Weights of a small transformer language model: normalized queries and keys.
MLP neurons of a small language model. Each row is named by its layer, matrix (gate and up: input weights; down: output weights) and neuron, and shows model dimensions 48-111. Each number is 128 + 24 x the weight over its row's rms, rounded and kept within 0 to 255. A neuron's up and down rows have the sign that makes its largest values positive.
Before each neuron's rows, "fires before" lists the tokens most often just after its 100 highest values on Wikipedia text that the model never trained on; "fires on" lists the tokens most often at its 100 highest values on Wikipedia text that the model never trained on.

fires before: "\n", ":", "The", "0", "American"
fires on: "\n", "2"
L8.gate51 [151 154 122 145  93 108 114 108  84 132 138 122 123 129 143 148 145 122 148 139 110  94 175 130 139 150 125 113  98 158 137  90 115 163 142 161  93 157  82 133  87 153 133 183 127 129  92 130 108 136 147 134 178 154 126 133 144 151 144 142 121  89 142 141]
L8.up51 [126 119 123 144 140  98 137 150 146 138 154 121 121 110 155 131 111 152 149  86 130 105 147 124 147 120 168 120 130 155 117 151 135 121 158  97 148 110 121 121 178 141 158 138 106 173  96 124 130 119 182 139 120 135 148 129 120 115 152 124 128 178 165 164]
L8.down51 [110 146 114 122 136 141 158 139 135 100 126 166 121 210 146 156  74  78 138 128 151 142 154 124 154 171  94 102  78 113 107 145  85 119 133 137 109 171 133 142 136  97 117  73 143 138 133 134 137 128 116 186 128 111  97 134 115 135 175 138 123 119  91 126]

fires before: "9", "0", "2", "3", "1", "4"
fires on: "2", "1", "po"
L6.gate120 [133 145 114 121 115 125 119 133 132 108 160 120 145 159 140 121 126 127 148 151 157 137 147 114  98 176 118 124 128 135 169 132 114  81 122 155 155 175 114 134  88 143 132 118 115 145  94  81 122 138 130 136 146 125 117 130 122  95 126 143 137 104 153 182]
L6.up120 [177 119  98 100 126 115  96 112 110 128 174 138 150 150 130  69 113 150 129 173 154 156 162  97 143 128 116 158 125 148 147 149 147  94 148 133 133 125 105 153 122 166 103 145  69 130 150  98 125 146 159 130  88 131  96 130  99  80 138 112 137 104 113 172]
L6.down120 [124 135 119 128 143 130 186 147 130 124 147 117 138 171 149 135 188 122 140 125 113 112 125 129 116 179 168 107 173 153 102 142 123  61 130 142 142 156 131 156 151 124 134  91  56 154 117 134 139 140 127 122 124  97 139  98 114  98  99 127 117 109 170 146]

fires before: "9", "4", "6", "7", "ak", "len"
fires on: "1", "0", " sp", " Uttar", " Chal", " p"
L5.gate462 [114 128  88  93 118  92 126 132 133 112 113 139 132 128 173 139 101 111 159 129 112 136 137 153 136 131 135 145 107 172 132  80 120 135  99 114 113 155  76 145 116 108 130 111  93 121  89 125 122 127 108 122 168 100  97 102 133 129 143 152 116 144 126 144]
L5.up462 [140  88  84 101 181  81 119 114 129 119 144 148 150 111 120 116 117 167 164 136 102 148 137 101 140 118 167 160 145 109 156  86 121 101  75 127 100 163 127 148 149  85 110 116 127 125 102 145 131 118 163 160 141 128  78 146 160 123 137 112 148 139 120 130]
L5.down462 [160  89 157 133 171 122 129  63 173 112 129 128 140 127 111 152 118 118  68 144 121 132 124  90 190 107 114  97  97 127 127 131 103 105 128 176 150 131 140  83 132 109 110 105 141 122 158 111 123 124 152 158 158 153 151 100 167 155 139 106 123 117  82 136]

fires before: ",", ".", " by"
fires on: "3", "4", "2", "5", "1"
L8.gate479 [121 156 165 128 139 167 140 121 125 134 105  95 120  84 151 148 129 113 127 176 143  99 107 152  91 170 137  73 147 110 133 141 142 108 143 102 149 143  91 111  98  94 164 125 103 124 117 125 144  79 102 129 135  96 149 131 143 122 124 199 115 133 148 108]
L8.up479 [120  98 120  96 152 156 103 106 149 150 108 101  85  73 152 132 134 121 130 115 167  79 100 107 133 148 167 147  79 107 151 126 135 118 137 147 116 137  68 134 118 124 121 102 146 114 124 108 117 110 111 157 129 125 125 135 156 129 142 115 123 187 130  82]
L8.down479 [124 117  65 174  75 134 108 158 148 141 147 103 136 159 180 113 108 152 129 125 141  94 126 156 116 122 132 135 106  97 118 135 156 115 147 128 151 135  98 134  91 141 169 175  92 175 177 146 125 134 136 117 117 124 131 129  79  94 122 117 114 135 123 131]

fires before: "1", "2", "0"
fires on: "0"
L7.gate464 [121 177 117 138 118 156 123 137 112  77 163 102 158 127 175 104 107 126 133 159 166 122  94  81 135 159 148 117 135 138  91  93 129  98 134 103 129 201 164 147 126 138 151 169 129 130 118 112  98 124 112 111 111 124 136 138 156 123 135 176 118 126 157 151]
L7.up464 [120 143  84  99 115  93 134 111  92 148  93  77 132 140 148 132 127  74 130 156 163 144 115 137 175 132 112 198 132 150 137 118 143  93 112 129 122  86 129 156  84 148  94 146 138  99 111 103 132 127 150 141 146 127 122 130 125 122 137 140 155 127 137 105]
L7.down464 [141 152  94 132 116 164  58 171 130 118 109 147 138 141  88 109 116 145 142 142 114 108 107 152 145 111 142 104 100 126 157 123 134 138  99 165 171 171 143  93 139 101 121 166 100 149 152 116 135 160 144 100 118 141 108 169 158 110 126 149 126 134 136 152]

fires before: " ", " the"
fires on: " In", " from", " to", " of", "From", " |"
L5.gate91 [128 152  90 140 130 132 151 152  88  89 108 115 122 102  99 141 114  98 108 111 167 117  99 151  83 152 164 116 154 143 118 141 127 137 126 168 122 186 142 136 111 112 147 113 140 136 108 114 135 113 113 111 157 109 128 140 135 112  89 168 127 131 149 159]
L5.up91 [123 146 133  94 130 170 155 129 164 107 125  96 146  77 145 108 131 103  92 114 142  96 115 147 118 103 163 135 157 162  81 180 144 117 147 137 179 179 125 114 136 126 142 128 144 179 135  91 143 131 101 101 106 124 132 136 115 117 140 110 137 121 122 160]
L5.down91 [107  84 133 151 179 139 102 109 183 135 118 166 127 109  87 115 151 129 129 141 118 111 149 188 142 114 104 145 111 129 183 122 101 119 115 114 114 157 162  97 102 159 154 132 136  98 139 131 100 100 113 114 122 146 154 143 102 134 130 113 161  89  59  65]

fires before: ",", " he", "1"
fires on: ",", "2", "0", "5", "–", "8"
L8.gate53 [112 157 110 101 107 159 147 136 133 147 124 118 151 135 126 126  87  58 172 180 159 141 114  95  89 154 166 129 174  92 147 101 103 107 172 140  92 133 139 161 101 100 127 152 119 150 130 162 121 106 128 110  95 160 132 123 112 108 112 140 112  84 125 125]
L8.up53 [107 122 109 101 115 125  81 114 131 109 113  90  90 107 159 128 139 117 116 125 156 137 107 175 127 164 129 104  96 101 121 139 141 141 150 151  84 156 136 117 141 114 197 133 142 111 116  99 138 114 132 111 166 125 175 168 123 117 141 126 109 170 125 112]
L8.down53 [111 107  97 141 127 141 111 142 158 150 105 161 150 161 161 124 118  92 174 114 168 135 113 128 138 119 140  98 122 149 109 131 125  92 138 118 170 171 121 155 143 101  84 122 117 158 128 121 129 160 124  75 151  92 158 117 134 115 106 141  94 116 158 104]

fires before: "9", "0", "8"
fires on: "1", "2"
L8.gate309 [106 149 116 158  82 167 137 127 151 158 125 113  98  84 174 127 109 137 148 150 122 138 115 155 129 193 139  97 118 167 132 113 111 106 195 145 149 101 122 130 108  98 140 116  94 141  87 114 161 146 173 145 150 150 111 107 112  97 112 154 123 120 139 137]
L8.up309 [163 109 155 141 162 108 133 123 176 122 125 107 139 100 154 112  94 145 144 117  86 154  77  95 144 139 145 104 142  98 136 107 109  85 111 168 141 139 150 100 157  81 114 105 131 129 125 117 137 135 132 167 140 113 129 119  98 107 141 139 145 146 123 116]
L8.down309 [134 140 104 140 120 134 135 136 128  81 143 116 139 157 125 164  97 124  75 176 100 130 127 120 119 107  71  99 128 113 132  90 137 107  97 137 135 164 159 138 134  88 112  63 140 140 109 135 170 151 145 131 114  96 130 147 139 151 177 110 118 110 140 114]

fires before: " |", "0", ",", " ", "1", "6"
fires on: "1", "0", "4", "9", "7", "2"
L7.gate389 [105 136 137 162 107 134 147 108 142 119 143 163 149 127 143 127 112 118 178 154 140 143 144 134 112 149 117 118 115 126 118 109 132 113 179 135 122 115 128 106  98 112 122 136 110 135 115 133 126  77 101 108 112 105 142 134  91 141  57 162 121  55 131 112]
L7.up389 [118  94 146 147 158 111 135 119 140 120 102 171 131 155 123 114  94 151 158 125 148 145  91  97 111 154 128 140 119 140 107 129 115 128 108 137 127 118 140  85 134 135 104 151 139 132 128 116 140 113 134 110 113  88 161 146  97 162  88 121 103  91 133 111]
L7.down389 [130  86 157 118 132 112  63 134 113 201 150 107 127 131 187 119 126 130 137 122 171 148 109 147  97 130  92 159 106 119 136 105 127 115 151 149 126 128 144 118 116 104 138 127  88  95 144 121 103 128  99 156 104 136 125 103 126 144 125 105 109  98 140 116]

fires before: "9", "0", "8"
fires on: "1", "2"
L8.gate184 [113 106 144 152 121 154 145 151 140  70  87  61 108  97 110 126 118 136 152  98 136  99 101 144 123 136 108 101 120 142  97  71 146 143 150 116 135 125 142 121 148 125 133 154 123 102  99 171 170 158 145 158 185 157 111 142 140 135 114 169 138 147 164 104]
L8.up184 [143 136 154 124 122 105 118 112 120 137  85 112 138 130 141 134  85 101 107 145 136 164 111 174 111 132 122 127 137 102 139  97 152 108 108 145 123 127 124 122  94 123 153 162  89 123 118 144 141 129 140 120 142 141 125  92 137  60 138 150 186 112 123 104]
L8.down184 [140 134  94 100 131 120 129 102  79 130  86 147 116 163 144 114  92 100 137 165 116 155 143 146 156 155 128 122 166 113 115 139 140  85 106 116 110 150 167 103 161 110 123 137 149 113  79 130 111 127 117 145 102  97 136 138 121 111 142 138 151 100 159 150]

fires before: "9", "6", "8", "5", "7", "2"
fires on: "9", "8"
L7.gate226 [114 137 110 148  79 108 149 109 154 116 114 118 179 128  69 157  96  72 151 123 158 192  88 133 114 151 146 145 119 111 126 133 145 117 108 154 143 154 121 120 140  76 149 133  86 114 110 107 117 140  77 126 176 135 127 145 125  82 107 156 148 113 126 150]
L7.up226 [119 155 105 136 145 119 114 144 139 106 114 144  91  91 161 131 119  98 137 155 157 122 170 132 172 137 122 117 124 134 146 119 120 128 153 147 121 132 114 100 106 119  60 152 126 126 139 140 169 179 153 178 112 161 120 133 141 154 128 154 133  44 136 109]
L7.down226 [121 158 142  94 119 154 106 125 147 112 112 151  89 115 112 133 168 131 133 129 145 142 106 165 111 147  95  79 128 133 122 126 131  84 179 150 112 155 150 151 161 115 133 160 153 116 158 109 167 110 127  92 106 207 146 104 141 147 126 152 144 104  82 118]

fires before: "9", "7", "4", "5", "3", "0"
fires on: "9"
L5.gate320 [114 131 133 124 118 129 160 113 157  97 119 153 102 175 119 163 116  98 190 120 130 123  69 118 130 125 154 143 124 133 150 107 141 113 154 147 135 111  88 117 135 129 126 155 117 128 107  94 149 140  90  83 219 112 163 131 142 149 120 168 129 115 137 120]
L5.up320 [102 147 150 138 143 130 149 109 160 107 110  78 111 166 156 174 139 120 146  87 100 114 107 117  95 128 146 116 132 116 140 151 127 136 195 134 131 104 101 113 133 153 142 100 135 156 113 105 166 125  79  70 198  85 147 157  98 156 137 153 123 104 125 129]
L5.down320 [162 157 130 128  72 135 113  83 123  84 133 119 128 121 157 140 146 151 128 178 140 133 157 132 138 101 110 131 122 130 153 128 119 143 110 124 134 158 137 126 105 136 129 172 141 116 156  69 143 187 130 176  98 152 118 130 144 135 123 128 127 123  76 142]

fires before: "9", "8", "1", "0", "3", "6"
fires on: "1", "9", "8", "6", "0"
L5.gate511 [103 149 104 124  87 111 125 128 170 178 132 124 121 158 123 124 155 110 120 147 141 112  83 118 131 153 125 115 110 133 108  93 139 103 132 150 121 178 114 181 134 116 142 117 111 108  71  92 140 112  89 157 158 143 149 126 121  91 123  91 159 119 141 120]
L5.up511 [110 102 110 133 139 121 106 125 151 128 116  87  99 128 136  95 129 130 101 155 124 123  87  75 140 123 136 131 105 162  88 143 126 214 143 128 116 160 196 124 104 126  87 110 167 126 145 173 145 127 123 138 104 188 127 111 136 146 118 122 133  98 130  98]
L5.down511 [117 133 119 142 116 143 101 129 168 161 150 130 113 172  75  99 135 136 152 148 150 123 117 153 125 153 110  91 113 107 162 122 123 110 146 165 106 167 150 121 120 111 120  67 155 106 121 111 159 111 112 122 137 145 151 159 123 132 111  92 169  73 118 134]